Part of a small language model's weights: vocabulary 31123, RMSNorm before each block.
MLP neurons of a small language model. Each row is named by its layer, matrix (gate and up: input weights) and neuron, and shows model dimensions 528-655. Each number is 500 + 50 x the weight over its row's rms, rounded and kept within 0 to 999. Numbers have three digits each. A neuron's up and down rows have the sign that makes its largest values positive.
After each neuron's rows, "fires on" lists the tokens most often at its 100 highest values on Wikipedia text that the model never trained on.

L7.gate2031:557415515442610561439497412513532495382457488532513381437466549463503512498430433403588512466481510528528536455470598416425519523505466417513449570551518543481397511570519464433540512459524492458525481476570389481514532451473512487493506517486545443460471432469507585470468552534463573493533472517504602410554457520599488599465471488436462524586513411574412548578510482580537485569495
L7.up2031:475492476529452500477537454595469498483555411466516514497406484529549430528506439526497457477561545558509492494566467377477532522404514570406426537572430543548480428565544516483514510621504428423540458567478540569504390438433585486563555557511514435575460503479526405506446424526400570503456463489448542428498502483552457564512530520498507463488456551496482531424498489569478409546413
fires on: "==", "===", "\"", "ing", ")"

L7.gate1921:520570489489550603450545454550477469459568564479494505495562612528583613505528511524500545472497468564499470434510445515594503562496450442532507494532513408519512481492459338556527518598463527401487465568620471504481524556449489524466440564447536469410524464429402442448524499500537474445604466508534513529457565437501483439528525539551574512533509427493526398480524417617489573554464
L7.up1921:502500499436595554482482579527625536482505491449544448535543447457503575460467492515533573487493513455441474491509502491626558532471529507489524466538438594522562425531561500599454500441516488360410440528530462484479427527487493506584390426489463496445481531506491474543526450436546497591470473480466426557432512457543401514510497540509472409450554450431405441423476395504476497497534
fires on: " and", " or", "ly", "ed and"

L2.gate1925:489471414537437480525488543489469542509513564462526528479528414496507326492418467524465481526500522516603506486476441495570562440533458504526508509560569462499412468550523444471532505514490539505588477525500542434438526491514640497574489475515479439470571499410455452463583456511428475525475364509458502502565447410528539514669523498581446537481478527539469546536476483583532497575486
L2.up1925:533491464495494537522555563546544486477501534463510605479517470495526412501431500505469435467592531582519446543541443566536583514552503460549498522511551481427466568479444465460554583585514542490545471446462491505472520639438568535469544524489536442561504507436516502505506319602477481494490501520457505514450549445437523484543572502411494558431488515378490511547514545619526456625491
fires on: " k", " Lin", " protein", " player"

L2.gate1220:498607644501431520526486589510487419511583467537423521494556557469482491445564419589416511501513569536633472553458493545644482548511436546545447487414542458512524470534425470451410538454525493500501541550533522511425504447505483509403478492450576476438457466425437458498545563386492438501538440535455470498530540489459450500434432589539463503544580506519496495461560559523468531510521
L2.up1220:497543493643507569455499566456503455494477537613421539477603500386500456475538472571576592463511580562588446503558479485496462466548549464522538392444534518395531488500525443522460564512537531544457459395525516453532446498527484538442537493491482629492489475543514497496468524472440416437576581453480479490456614573473426529598515535455608505593498549563499460522478595540420563453520
fires on: "\n", "PI", "| "

L7.gate1088:557504450482567581540497557504532425486458485462546466513552454502412525512522385552434523594492468502441526507527441492553498546468507523592552505536550460593474498586541424518386516587523479464469497472465462460530449481449449455538425590401524562466557483531555434461566499447353415486438422522497507559484438367410505451460527486447486453484433499550524395536489472487488523549502
L7.up1088:567414576434490547611447542489563454475509529464527533535520510481424495488498428527508534479468528525548449465484506477508371499537428469578533494509561518572563493441432470455446514462463389496539539462511434391551405497462471428514443500467484485512469384479551540534507525475415536435463481513588507545547451388466418553453550472536435436429409542484527419553435527469545473513469
fires on: " and", ",", " or", " to", ", and"

L2.gate87:552568515479464580536495425428464519547526516580453481504492498483498493499535421449471515486472508491553583427431473541578456505526521520551502427477421457544598505518469544523497485523475448581618556536449532537499496431493387529487487498522394439461536436577515533459462467482531527529583526481511517494578492548533551473450447491547544440524536507555508451450510527528502478421492
L2.up87:396450364502492439435510461514528474457529504601550498421507548376475453476531440521465488376465535488492506482448470591423440504462528531440536551488425447470506569503485451467561362487482441442507434414490551498504524432567448511548493465499454587482537462511447653527468490593479388523579503525528516504536403539507396527637479492555390498504470482450509485416580513509463475489443
fires on: "\n\n", "→", " ==", "?", " c."

L7.gate595:491528525473469532656504462468457495416454535526479485590531558531522521535492549490464588563443565453497519511510514504544501480492477478368502412557511521445550516523499515507479588560420517474589534479455501497502539529522538550470501514529526488528483457567425546435516490484506434544496491499452471478527409620369518352609504507562517545517576495456506513447456587499490423588521
L7.up595:456406470535408467410410558529437537544467437427467512516473509443490436505485448528486553463460523399480531455538466449407538554470464508490457505528562437558493518502482493476552457519503474551495484450524580470481504517536455511433639515475432534507528502462490486511496510487496557396467560462546504502519531551462440448579525502460494516471490541519551595529448467566540504464420
fires on: "\n\n"

L2.gate900:404492482441429608416454555497534507486594573503469489435585556433526480453560397450489361595499594422464581471512431592516518595487545403458492517451527486547513506452455540448551546511490504415442557477483488491506523519593471497488459440579512470389518511491444553564504495496453561465597484478485474530403470490476462500461519529578515547484401561564456569485356441493566632511488
L2.up900:503395432429534498511523432495463535463487561484445413477502557490385473488462591575512488519514446479474539455523469490546501433528411546516527492445543542476494501431553446586520455450480497475507470546405520385532484440545500451470498520550381536551532459456540539508423452424558449510499594433525548459425516432613349533410452461517480484435400516434414489562413529507564539565481
fires on: " National", " national", " state", " federal"

L2.gate1970:502484552525494501438509530426488487596467462487551512493599423533509489460529517562480509459571552460549478543502561576455565492584526417529429494524610567501544552525512500516493535479524479596584577529554486541451495525587560459464482477540518469420572550625493561531429590517529487533515512460408488525519555522549455523471490394528517540566557507454510486519564519505514529534499
L2.up1970:501483499592414475482447605508529451506435569493570589500572514491529513447528462513502455460434475459498506566439494599475462512493504529576481446466497584503481523478510563614467509517559429436599555516534412445379578568482445527505506455479511464419520525596451480479585547488582542486530522452451443543520484537511557591423555461490471551501543485535479487493455473498441586521497
fires on: " similar", " the same", " same", " former", " official", " Official"

L7.gate1275:460524530469520563513508516466535521503436562515460462517406580541496399516492516563458485423492511500510419523495598422445530484545433459434481502497531393488435475488530474475540472607400572594461492529542528530484462567492543471436589500503439530480485474434556430481563424467534486571460429493439458476628442409512494502524531537531425522470511510516523442487534589508537487493458
L7.up1275:544516451485480511423571535386509451479511526515379528498540445512517495518502451499456404574492564446434600569513542588462424537512479422586496510497441481468399595549452455548582467569528499545515486461431518481470584469505484542497454474503479492508543560460563524542564412537513547489514552510472398513520510523533549480470493441442543481462367492522412462541510396515477451520577
fires on: " to", "s to", " to f"

L2.gate1556:530522513458513442508541464541407447510504547566483574428419494501463510551599431523531548365488467521494428473457494497489523586477518500494475503424483509492477581480455507443467475419509532478412523529522441496547450576594521496554536540613532467613503582448516502438533526532490494598447475498491497534518548541541563460542556453566434493430449603501494482462533460477572422541524
L2.up1556:553564428496524392426495478397507473557460506532530435487589496509529451666508581462454520502437600557573503513465421559468560450523456472541519519534418386463503563513548533581539489538561529527462587490547501628491496504483582452474453539459542519504540482465413616620424544474561548494442494497531446532525554512388522516502480500554436450533472456408478525477536475434532444489507
fires on: "ib", "ura", "JP", "ya"

L2.gate1357:478524565466547593472475557415472499501568555460551477451413473615461449499438379571541572507549543480516528517432536425529559481524507469451469510421528475460472466505499553483541463582507487512527512488572433585507597501415485429474468574491498499496445524546497582530512599556447469558525475451528439480530481429522591486602549570442517422436494529383472484521471602426477565477516
L2.up1357:472484517514405501499587431528576519420498548511578526520557533505472622424514511496627504422486566520481422392560534385514505502586458507503498489500468487500562558492549471555550389460464452494540436484468539571472568539545440472458506502509541461497359489593542518435453556506521544515408514450531582520470520467525508480435514529507414503572520483558403454546450473553530516491598
fires on: "| ", "| Party", "|", "| Year", "| No.", "| Season"

L2.gate390:517510496566466462478532418472512479484468475396458520582522544457481540492500548485392562599550505463546509442433548434560441502452455561544575520380447494525425470502470504552559431499454453555540545601472476498576582475458494455493565508532470546458511543459492432577540555354511463539549520415455490534506527509483500461449450509496570451512512527542458454436385525462571443469554
L2.up390:368536556524552488462453463496586456565475499535533568465585493462472460559456489514425544591498529583561474375521503503452416534500451472528491550528396512416527383548493538517565480485519493466540547461440536486558589495589504574490488512529480509422521548539556509497447541474610437500466488426402457527542528546470492547511514390509435479598580491555543523463584526492513543497528
fires on: " very", ", ", " over ", " more than ", " km", "S "

L2.gate144:454501486512381442596494470464585507423477541518485463619445325571511457433420441550443501524526457451542428502545504463492475480542554452494530515434496530467553517577499550478535515533499520551467481559598407579444452473393519420439468532520496575564528549559558461520517485557546564539467438479468488450547479478460498516403542490485467509477470509522428505494536551473454516574554
L2.up144:537480574559517566447480473560550565546491476538481541465547488514564495468440592524490517469481573507558521406531540454541540516555524474556550533556568559550510532421461547495500446551459494542469487492457561546490515438471554576443565511498540502430473382528570585541530527562329506525558518495445521439445494498531486457554466519470558471549542554474542515503415548491576428452543
fires on: "| ", "ed | ", "an | ", "|---|---|---|---|", "| Party", " | W "

L2.gate613:509561588499444415503498455504442505508381431482575564490594495448529443418482525527528491473494487492585497530516472559450574482551481511477487544519403570537440482501469619434477505493549496472585475533444514553533540515508530442504599477518557501546472548596426477528424523537456527439479424522493500507537486538438517479601507570551453451566511403531495420389545478550463488475523
L2.up613:496401628545501421522495465497471472599468457460570567496484584393493412430413494559497515473524480549505463504428552517431533385537478418473550530506406577592502580481465560450467527503588457535516439502453418424525515532436555436462613551522573507526468513574507498566468529521492539482498494540503554490506498544447588443538497500484453430550525450473485575497534472446446508505579
fires on: " as", " as a", "ed as", " known as", ", as", "s as"

L7.gate662:507460516424467531494467487504561475432544492407550562479546477434511534477520417468527505358467598565501464491512533425477586484550503506612525530497438455473525522562559505461522475483466527496579425428536470460488472457463548403532455444506521560421604466520465401509533500510411485494501572491360503506550486543557488446571565537547571536571458498528514510542542447629626584487472
L7.up662:485510506581553492466525524513520516525492505451513485470476441576462463474392573467514481674504480470437574471457528553527470584458521456513553494487542547470555490520528499453565482475427453492529526438478587419501487566472463570487462648445445539414504406574552577530475558514462510345556521468461491435515467570511512391449413494553527474484472537442511546495470518511490526479503
fires on: "1", "2", " ", "A ", "L"

L7.gate476:449508474487451550530503444448508494532509534443475501463529395561488467561610390477486489431558536492497455461442437533433499547362477481541543475463431481479526487478557482428449463424548519552477535472561533564481600528522456503557474569417473487466482481589441523469522507634504520504467482449459545427469512453507493486540625463561431512537525455527491553467496450488473513520504
L7.up476:451502498454468519438487478517455443489491525529484498511454446448532466497495477532395519491511507441504523422438496452527438466496495442540609499497430407522553515567486492522448429548445479481444492546493465516522387474460447535509517576526435467499450550556508383535556526571446486479604465445475523440457540522487545466505512531491477534423513473426499442404495495479421439502533
fires on: " and", ",", "s,", " or", " and ", "s and"

L2.gate1490:409465556467561617510512489535554484517500449466469479525577477562466456477550431468577476529474534500433407579483468562509563496460539554515571514517522515499472422527499578521564514609468542505499539512521477547543555497595518478444494529537579503577498515470429474543516559424535457518481521558390491586403572488541580460472448457538441537499481532402457459539557620472511522426502
L2.up1490:456535557537501491559511453485632547597489588558461371460479534587505526593436485507461487574569409479580516457525549395439478510612548563522450501457543495503479554551429496443486553468461566521469534407487480455434563487464423478548555493447532505507478457409475468474461493457519526402588434560460528457541384527475549493433522462496454494534600602580552574514497541478430545538467
fires on: "===", "==", "s===", " ==="

L7.gate634:504523545434453488586512468479461568457475446499542550379531460425542486495478509489544479403508565470581410438532492437531581508509447532513466521529616465466525602490484462560566490503549502494527571416450495529515546591536477458531467440554379569481524493403545479516507438429538556584502545513583523497524470530523556476517419425509471532636476496516531494537496447487540524485451
L7.up634:553474529536490455486534491489510419526465478458531499430451522447553492371401520601519572534527507463456443555591500492496478425481479581522482455501437453398522431542550414476596501569470498503524566561487584452554507537484503480465518507482473472519390534512573517513468470434410484510538483492459541505483473535440482546464490452511445498520530463595538474552502425429448526482451
fires on: "2", "1", " to", " | ", " moved to"

L2.gate941:592465424422500415451497516559503552573540470513432563481465429563511432432521463505490498500554477530592471448532498550581502611540464556545389505400504474490556518546445505536522551584485523530396433503487551457500545475483583581476481480454464462497502475517573462588477501552452495549505416524444474529543513477499552498497502496459436503536473511486520494431455496364517609524524
L2.up941:526489501562590547563559516526492573544574468459415538429502506526504556412526482493458460570547438515462559545534413575484580500554500568438435554371474500515553506474417531639514566491517440481473442557505537558625482461490541572432515577455568472576432529424478557467446501484439511528477397564473479543544499516488458497515504541542456553540479573503481480544510487407544443512509
fires on: "in", " Lin", " secur", " protein"

L7.gate1998:456489452429574487516509492494546470574518525455459507562419522523471436485495574539453439521554519496544462437560502550417518567524523473452501541511555429453485514488512494538468489474494492515611521527515543553516508539545432513493517449576595532481530397538573451481496449488450449440529495547481458500489581495534501451507461484528537488493558524657595505476625561462491468508431
L7.up1998:576489458466486431499448488488450530675542505537514565579580501491462492549555478482507450466471532465455483567490495477438431479535507635499533573568510472411510426564544526565517517476429535563587430464491551518495484550530446486496493520476552506496547520518592576536543463536543525451485441524478406563449616553621486480500535466524428578465470566610444422539548488513434516529460
fires on: " \"", " over", " to", " place"

L2.gate1726:424418463401459411493561482517541516456572547499493506396485501442485472578475478541517589493468473509603443440550466499459486578515502481558495507508570563541501550445496542520491488483477388538431506444555448516520398491481502472580552508418550544569458496488574591524495575478506558444547538597472380465547479580483503481479550523470510502517482520581565461403468515467550567416572
L2.up1726:480381546431464524572563535536503430499575572453448527502504553459532538469449534543505512485577551529523506430489443484537472574512511462465526509502482536619501539584425511585531490452508480453401507489502552559487461437521411503515610511519550494590490439457558529456493537441561585560497534454530445520522495518403459447434377463399530511448549466532407437552543422532451378460428
fires on: " (", "\n\n", " (pro", "^{(", " (t"

L2.gate1895:482582487548530528606464537548521491523444519532561457565543585425556531491567455401615532522406507543398513475489531498559517535424514507474491477432400442483531524505499498401629464546491495507527588480422565493535493599552494549489514488567352530469547507521449429490405520382506454440556507478456516469500527551558531482483544515500472410470510521504476508458466450419493561512481
L2.up1895:441548475493453434565486537497531595567401420449502471517479564456507483470507488507596543547518578466406471459449467477557572534535475576494473517508464471503510469526461469493507469506498487529585519466515537516602553515549539489535473479522475501450537465471587450536361459425421514495512563480441484467538479566452478503526534513501439484491573570510599437471420419488422556497512
fires on: " over ", " | Episode: \"", " unc", " more than ", " featured"

L2.gate298:473501542437545436543460408443476443561490392512512449481518512446418444434502440546545427455556501522533518450466447519385466575468476482474546494499493475470586491382447506483505543516460550524502536518495471478474532386505443553535549480430481477501534465374458523531502510501556493526469382557430552475526501503550461526479460457493456509483571528433440422552470540493566550516456
L2.up298:510489571526510481531479571474561447520421558446469540533517556518502528504475585427514528485443523492477518497550536508471494491436557491532447541455515533453479475511472478518469539462504488417443488478483527491513492479447554512551495428467467483497497476554572520520592476504485431447491519426508451544541518510524535479522501556472467512466441525587437506530479454509432487447569
fires on: "',", "\n", "', ", " —", "°", "  -"

L7.gate1287:459552556524517477544513588467473432494463468522517482581608605412500520540502503517479479456498475538472550476521452484696479589475426428560550594565532471576533589549582463519510498482496464589486471521528425509586448512470447485516498544555543479441544560519534393499517494491483460524559482508474575496501493429540509502552562498457429455379497492477543423507492541479484529484400
L7.up1287:484474527499586498538534494592559454554476549522559479498506450454593440503541382560490523461564488549579452383571540520631487578488454515485443471479499499632523557457537518455489518594490437429561502517486413518543378560468441406489492479527485390484502549482479477495525443517504495521527400471605550512562423452490326499524553592445460456329459521502575500597481485465527510468506
fires on: ",", " and", " or", " but", "ed,", ", "

L7.gate4:536456451495570562400501500462493573421406466473561532585358436500518534597502491495459465491510529543474526587543490493519462588534483511330609548537459472499456496542529465458490525502520503474459569610534497458437494546446524504521518457563391562512442466507528394592547414417486525428508482545442484479526502513476560498483481497502580533461380513394418538490500493504474470523444
L7.up4:482479551542468487451458518469495487504539573414493525508470527481555526499537536524467421547432428562505491532455477499456591553497528489467468419506458377469457568487461424508505455581485540556491434503515534455500483569400501554473514511494536519499457456503434449482548497543461489465587489478484475581415569597471544475494526433486605579554542511394445620551456545506478464530537
fires on: " | ", "; ", " |", " | P"

L2.gate1929:441505571525515424520439553566397577507482547549519411529439450470524445513442493517500497554470523548448522456484413537510490537477480544472512554594615469508535493528482537495511506447446500477492515587526472533588570464527439590446429454473477523502547429556504456603463439467446530580522478576513516537502533535496396542529536499525534532574559488554490459568510507434680437543557
L2.up1929:457502621440501547446507526518457461531472428414486470476495531489538509438467521510454521481490524440627521596491442549519480475473480451503466527452444555520444477556509498532497559544522530561525539554493517450477487487441486453516417518481434484509501392457519581478626522434450568543475565477536506519531532468498593462570467508512467497444375533527468539516492494524457551497569
fires on: " ar", " ag", " ex", " ac", " com", " cr"

L2.gate1157:492521474543575418648537469392461500522496570431570505470423587419581505484522444546523438452527513523461479498523442463442538542583491549536507606491515486485487503542569426536528449434482413523400537606450546498474406520501509455470551502461465522583468455545534472437517573477495500427554571527448459513413522413509465487496538485539507410495373444439444450441503515509538553517538
L2.up1157:461535500516518441547458515446405549545595566502508542431508502440543516454501456466495482498515437516411506522448511428447463583507431580427541600514510620500470486526494372554547503441487453509495515571464486506486392428473477449405536435451465529520507459562634572471515477495511549491526491540395467517455459418504455533488540561496533434521444443442441459454532464477532546572529
fires on: " death", " dead", " died", " kill", " los", " retired"

L2.gate135:450471525518549398535437477527578483466513493515421419417471515489468506431525541597465517490547469404461450498453443467490527548432441498660533558419488538419465507516482423496499414560487547497559481527475424522525397524470544504497550477557616526415460444494521592526525528429503493478477420508533547588455467546526483494508575512499560421508524480456465476502389500429583471462522
L2.up135:467542585511412557498430548480510429542577548414455538446507491447451541556501521461547607622483487551533543386605502498487486421439571460593481388543495547555454447504505569573491577446463468572474472528517487520566507521486457467600430451506510526425476457569520456485564509403471476426424556520400537546581387493470422475568466596525612467484599487449549411488571514537412451485429
fires on: "\n\n", " points", " ="

L2.gate1063:580437530542480556473537515526490500528444410522449439516457463440598498465397521522503566552472478509553427487521479523460469618538567463546481500506555518556499519606510510422517484517501547591585536484498442547572535469472410480435475436534444482550427592481422438502586529545479480566545372569444424503486419483550536452474521535504544417555543480485510460506408568556599573461526
L2.up1063:443524533545576488596499523452433603439419414525389458493495509496408596465527586393524588550363480452598560435516484467500528437541532400563402485544434516495457520477520451436531436510535503430540541477503519498602573505510498478476494505459535547530541464392431485502470594515479529530523486458552554471550554395431491443455500538528439453478508557457448500443546474498467474499554
fires on: " El", "In", "Ar", "El", ", El", "| Un"

L2.gate1892:500488553491575539537491533522388525553445466390565423538579499437471484462512474386555533433508529548529511489400473402535414474537474424520438477487446536557569468500515495513480570560427571572527464504526507586468481540508449509514514522550482473518550547358597458561518571475473542541493510535491528498493429539388450424473560535567576527454568481529527467394642478494591576492461
L2.up1892:579446502441430517520395501538455534540480429527536391507483489476520505526451484445584471484439564501434496435556495472429498471572596487508477398507582418513451498459503442559612499457565512459469600443523538465512476471573486503429420553605540455440595512462452553441541506467545396504439539548548460537553498466521492524481556531472461535492469447568492551467609494518549412559569
fires on: " N", " ESPN", ", n", "| N", "AN"

L7.gate1333:550526468458508512505580456523590412516431528474579527533538575508498439551426438539643517505417516526465428485444438590449483409529424467475480512487545558519460427509527564519503453512502565393546440549449506479360464477505538563479484474427514576543511479435495538511469505547498577514454503443455508496560528444584425534516542434456465557471564440457529541509587515479395509514405
L7.up1333:461451439561531583501548420565463555571505482489588544469499400547513510524430476500503472498502525482446524407464475431510340485456495541520532460484518517504451509534510458484506460583522477438466490447415548513477546478566540593426520514459475533550433413537486507532480578506552529532532449493573542529500481461515547633549479469512489587549546547503471469499480541430491512494447
fires on: " ==", "==", " |", "\n", " ===", "==="

L7.gate1860:503521489596531484475503560530453482535409500526513468530558478516466486550430465513460398515452498482429478538492517522522511544460517515418516499496597427581434529515582511503569484561563555615429483525434561390417470619506547561460566499448414537465527493455479576485548523462549481521554494529541400476439572475431505447552536481466440550478595543504583548454500414471444478409512
L7.up1860:494524426500508465475456530489420506485404534490527479503520476483465485483440437536519528524420419560444515468514636560447490500527378464518461677469483403502474558532497456491483485580481490557436407490514496496504520550513507460451386532453518484470499514483457454395491434507535558583493536381451526510491495517460470500476541526435476485465464534503497496525485460420505461497510
fires on: " | ", "; ", ", there were "

L2.gate1481:525580508476477542437546604479575431446502456465403562460534477545565505540544366490581483518547503461474495523536525505554507488435498471503517564482495482509496438527486488525454436415451416483477432504488543434573510474482535521454484591516472549539546544355429485489460458549540514502560459482459567571567620519507531503431493558554496526419516519431395480519581517559534412537436
L2.up1481:570544443537451446435454516481550441380541381524448494480498451585488539535538448512504506519550506399540506590547579484564520532483588490411531445432504569505529437500454459518472418439436472471438439557392424471601579536487513476422455461466551506621492504478473459469479512469565470479437476394441591582524522580453529548554512580495518440556563511397456482462494582591510583469451
fires on: " | +", "| ", "', ", " draw", " | −", "RI"

L7.gate1812:487490462488582440430497471478469518565440553494485519437493583432541508544471543450518476461548524505597469522536402552535382545588531502540508447470478450504493531489546417455505535572451354560527519567459521526537491484466539567498344482477539530470507562407407450459446490593463534510434505485440552428470527385511592470509521541455493499527533452566450522513503444489503544464461
L7.up1812:475476548484477516408443552535538416457497427441445509545518496417586474461582463367599555424537583552558589520561578439469474512504505528482540437499551473425510548492541493511413558524483548484468508611558497546492557531502563476548401498476439549505513448468434554491474551519546403536409533473511551490614568476653489506506420436454538564503510629456562539499493516424440493549522
fires on: "\n", " as", " | Episode: \"", "; ; |", " ·"

L2.gate107:530519494498554488612524432557444488504583523493460436472619520469552584488533435594435568489536528549441449573515421575484550488430471437499488434378525491420586442446532457435557437462596506454623472482445501526518517566384524518500633444479489526481443475484507422555480523546432505460527540523493495457433461498471515522489519600583480544482591442551500574616587514526510543510511
L2.up107:482466479509504538624558545532524392485511465485471402450579601460456563511498451478508503489465534570432492540461442522441478536504507489511470488428484407502438499440506403576520469475502431523547473545402436446552497576407474459497568409516482556564455511509536481586495442455411496489561571532500445446488552484438556501389482521554496578534622516557462627541630499451456567502478
fires on: " million", "×", "PI", " average", " billion", "000"

L2.gate329:419518558491352560605543402511511484533499513532487513428485505462464517505566510597468518551401484552536537450591490458537549430424469494505464403546531417523590560546570553490546555501528481459498410496540612462509489474510587540512483540473471463489514459581446495478443464523498447428523495444445591404491494454469476478483517481559473495465531571495403443455470363507656463568561
L2.up329:550484404455357437554459504443464551505481505507546538442473414458552443450493488486523562508414457498599490502527494486457563545452412518562506406450535399524573494500403507517462496483610556517612442440506552492388514452529494450552437460532464504524485422457457504419443550583469513491480551580478472430511455494417433545460513506533558438502565506539443505434584449583548412491538
fires on: "\n\n", " Some", " show", " The", " His"

L2.gate1572:440561460516552438522506475453491454518613522487461459483501480518513563465518590497543433532441524570452445500436509412423516475533519554509491479438579561504435532467497509424514459474484558469470593442494403523438547459487540465393449483493627500387484523505421519535515498544607509521498490541487519505442552537454468513553496569494520472526563445593514530472449492396407527429530
L2.up1572:515531404486554544475547552432538456560537480472480489500505510484492557515506570541510636520498478535511493628538544548479510556596511436463454403504519509443449484487496546520574553600393474509446545465566499535418506519506553554493507558461479492442532449494543432475601466546625540486493557462567486532543600426523588431492460542465518462533440537553427597430477436496472516544500
fires on: "ri", "ith", "ree", " permission", "ae", " Free"

L2.gate1400:457538497505450542529507486507503506518435428442518483463479521567500542449525463517501436488542520547496498335519481560484509531506525379583424570466480427452418570446438463514473517459491570517544543594464518512563610490536486475518456414633427550476500489502507475506393424546455440492600470459557436514504592528524457547385542544473457524465479459510462473527591490593440507547500
L2.up1400:537491475525501485480497545520495561493501506576483532535406549449467476446498530489419528509481486567460496568463449442498464439526451477527553421485543451454495489535540462491544488499606529427443491520584543401581499562564479483456534430517519569470424504519476596525539553472457505454522511485526539450461477543450531554440502559459556533509445512523461459511481442433508494507554
fires on: "\n"

L7.gate752:481534538472480436393534534511463456483433509475538450450564636437551505552495523481523372554517499524513521452538444512496534542582546524465471507570528556394569492416440518484493473467578451490504494521594499500556508526497430559487528467490442586508592521458525481509573491566510425446502394518485547454472530414594399485540480446492496551487551444459573499498534436485515434572501
L7.up752:527445489544562453498458536571479511532590484536515470566525437579458552536417554615484461459453527511495485505521525499469541556480490526512465478497526506545471501509535482436476516477471489586546587513460473582495525494503629486580523454576583442542484465462507486519504530585451619487480543482480480521451514537476473484507505442603509483485392421593454668425561341517490474514502
fires on: "==", "===", " ==", ":", " ==="

L7.gate1467:483537441458457466460540528573505423502568519534474511529519489485540473508587460430532419411515567502470559575506497544578514493469563481512419528477443470429577615425593546473543583546499556465487520510561508549458441561497475513517457476460513525489531476543551449528494499455478501493605588442483451452458498456553509487557522484455426511474519527498463508442497488568463526513564
L7.up1467:419472473470517454516524497507453526568510481567570524518525467492512453527560461567555504618382464477403576608411560597442551455570470591413403627510353521499530569506467490499499457542535529547452538470661460438594460520496559545513472499510466644485611503442468473490375563432564489486441551512471453578482497531499534475468507548539521456512440491488491439405605597484461491418495
fires on: " | ", " most", " as a", " became", " as the", "; "

L2.gate2013:460535500522547580441515438484491436489506483436453492500581558481542542493523474413510489535550482433508545475460539451475468480605458516480491507546446495522505472611413379479344573542404429474523439385451355502473418494536493647451579527523499495518499484483538473523481505598544560479522403499586505511493489517517521542500451623482520494485533483514496491480516465569528591535504
L2.up2013:440465547462512490564435528519519484477574601506476447521549469523438525518520501445538507489514461542497399523518480409489513484508409412589470491622503439563414530578514413443446475583540537493452464510444478539506465586434417572522520451636446539530504540481503537527559600394489529469473544537578546416478553535433486516479466516413529495574480393518506546462511505574544595498542
fires on: "N", " | \"N", "| N", "-N", ", n", "-n"

L7.gate513:456415501502544489510531471486402474513523483462472505486536563465480537501500518491479443408506482484488433468544436554449458424520498566492469538520389531475469411514513482577489571535501461522446464482510483623433473457525544500452487500523477630492518420460506423455553452465531488408525474476488434567451608444471504453509475554514464541439479483505424514388493545475532452541436
L7.up513:491434546487467423558467471488378517552515483485473458470543440495449585491491483401509469440528531517511470421565515479519602556377535513461543439588512501398502648480540528562555500468491474520552468537447512494536486558471491529408559464458520556491490519487412487505456447501483584407556447414472465519511487509574446436473417515563497521519584429482461535556522492476537408479447
fires on: "ov", ") | ", "av", "; ", " | ", " \"m"

L7.gate1756:588589514499403501441462580480484512523426452508528493510525517541516430493539482530487540559581595490502499435433427461455497529474467576453481392532529420426451495455480525433388444506454452541558526401538451543489423436535431571427575535508467516463463518509524535460490440424485433450488501524448534467607452489413426399495477427455509480481548545486529495472527583526526554483524
L7.up1756:599527446494491539393386442440561545495489543501568548604483545445489521463482636470552529514446614453559471519536494598517427517420453480401432449498458383558451455575460486447568471496481413531498547462564478525517506496468502457492557549495529445423583491460494523474491515521511559470434504547418573383564549629530426475549490477452567561500509546507545555498445470500539386439491
fires on: "\n\n", "\n", " ep"

L2.gate1183:464486593512483433557422442428478507492495484422515575505456564469487465506523469513545550494454473464538486487474513489483566545567461391484459490519415514454544562478558528526555466476621441497523517537502470456577488480484449579462592458508466566495508470535476589516499489478450507516557506581532545513602514582507512471549560411385479565497560462490502508557453524430552484459457
L2.up1183:521476479540432452506508428429506555485446573433611442431489616471572499496565411376513496489534524509462425604482479469467461461536474484424557529508441521539504473487441575470548392454521510518544600501548438514537423541539497606486544452405499570621546460511525576512501463482509437499517500533545481474563478572466518525498407495536461561549517432480644466483455504465431465420540
fires on: " as a", " as the", " as an", " as M", "ed as"